config.toml
n_layer = 10
d_model = 512
n_head = 8
n_kv_head = 8
head_dim = 64
d_mlp = 2048
vocab_size = 16384
activation = "tanh_gelu"
norm = "layernorm"
norm_place = "pre"
norm_eps = 1e-05
positions = "learned+rope"
rope_base = 10000.0
rope_fraction = 0.75
qk_norm = false
attn_scale = 0.125
bias = "all"
tie_embeddings = true
parallel_block = false
init = "normal"
init_std_qkv = 0.0179
init_std_o = 0.00401
init_std_up = 0.0179
init_std_down = 0.00401
init_out_by_depth = true
optimizer = "cautious_adamw"
lr = 0.000632
lr_mult_o = 0.735
beta1 = 0.95
beta2 = 0.95
lr_head = 0.00715
grad_clip = 0.5
warmup_steps = 356
schedule = "wsd"
decay_fraction = 0.911
decay_shape = "pow"
final_lr_fraction = 0.0
batch_tokens = 262144
seq_len = 1024
doc_mask = false
train_tokens = 1843000000
steps = 7031
dataset = "wikipedia_en"
MLP neurons of a small language model. Each row is named by its layer, matrix (down: output weights) and neuron, and shows model dimensions 208-335. Each number is 500 + 40 x the weight over its row's rms, rounded and kept within 0 to 999. Numbers have three digits each.
After each neuron's rows, "raises" lists the tokens whose logits its output raises most directly, leaving later layers aside.

L5.down1127:490537413514487508525448490498530507518463405525497487563505554427515547548499498515403557506489524477471498529508509454464514491549450496504495452543473534476498473469558463491462446515406497415522545483461490515574488496491498513498498509418492514475529488584479498447471535524481512471454523603608481519580504488518469603519470539475462483472458481466516577536496539461431474486618
raises: ")\"", "\")", "]", "a)", "\"."

L2.down1941:535499480486469504494546523475567539428508502496551484390469511476456484472479536481478533530509478503508503416558475424455513478514556561480440501496546511551436463434545593509451528455536475493501544461501491483477518517461475499519475471509504522529476530502550490532463523541472524552513557495476527547532510462516489493530459517521543491420519517507513482528535502461451502523440
raises: " championship", " 2–0", " goals", " goal", " playoff"

L5.down176:506546406481466551504512431365509450477537446484457498455462519481484417479472502579425500476480500475477492472552515456568500463552429487493532506467479462520540480478582470516500513536532453516523538509538478556543491525459500577601513518499599547486561535462500546503474535479479554446570515494554478486539521504487397557544479482545514440515513524534468533479473465428522443537471
raises: " the", " a", " two", " its", " both"

L5.down144:564457447451472493507560524511555480462488551471446512449512465493472451517514545473533503485499499523473549444485520540483473495455501475469498584473444421520510533439490469471474452534449433461504451480501508500453510448471422469561505476554466581497444598464439514463522542527487544503544483515487505524481476465420488457490458488405465530565508507507510466505530569461504543527492
raises: " the", " its", " that", " it", " both"

L2.down1045:523436547617496431497544552498568483485498509461494491532509562458496499566509499500530407542480467561480496433536485538514569495501526526552484537471514463514499390439440444570523490489518588435503469486525531569449466433463449551503526500542475479525505460550556489570491490517539480482532464468476413566532502536430444466542547521482601445467478500471456506472513490502488560542544
raises: "|", "-", "!", "\n", " etc."

L2.down10:533547391468551436524488581492550494493525470483486474471465534408524518468486491463497448551438485537560519501468454519554466458472457473498471553571469531425552469466532542487487484546530500545578493484566481461332473533446471471502460473461559546534475563538503451456472563569458486491472561497462488586543528537465507467473433486542462433530532519595486525460534522499569517513532
raises: " towns", " county", " town", " Municipal", " east"

L5.down751:539505492438483477509535560507455470488566494461525493504579442446448468471457475509512506512452529586526476505516531529528521453496510465493522560434514510458453435486443471376432489522398561532482496454499511539460527380550454500435475522551522435500512555561496492455477511484527496509461522528481481522448467486445592545468504600501528480502552533555562512550464465448453447520599
raises: " whom", " which", " whose", "ror", " example"

L5.down1336:548412456515548510522492451509514511519465517477493472509460462457496526552508505487492567400510535530588471482484423493402524462491450511506500502560595463556483482498445490502462474502494492543521479503520549509488453471528438576533571520512509598508571434612507487485472552478555534488489465383512561476527518552552479507547532524452503454513514497469543480478511481488473505464456
raises: " it", " they", " them", " him", " everyone"

L2.down388:502486523444519477424445476530537538471500577512497517465529488546524464554507543513499532550554553497514388544595438485471487469550481534495487498495519456506542527458500554477512435433496470546497527563475472512505545531445492510566488539465532441561512524524543534520517521542479465488481491441506558519474474471581518551471471487465444470499522532521482492521494459468510498508457
raises: " himself", " herself", " him", " himself.", " itself"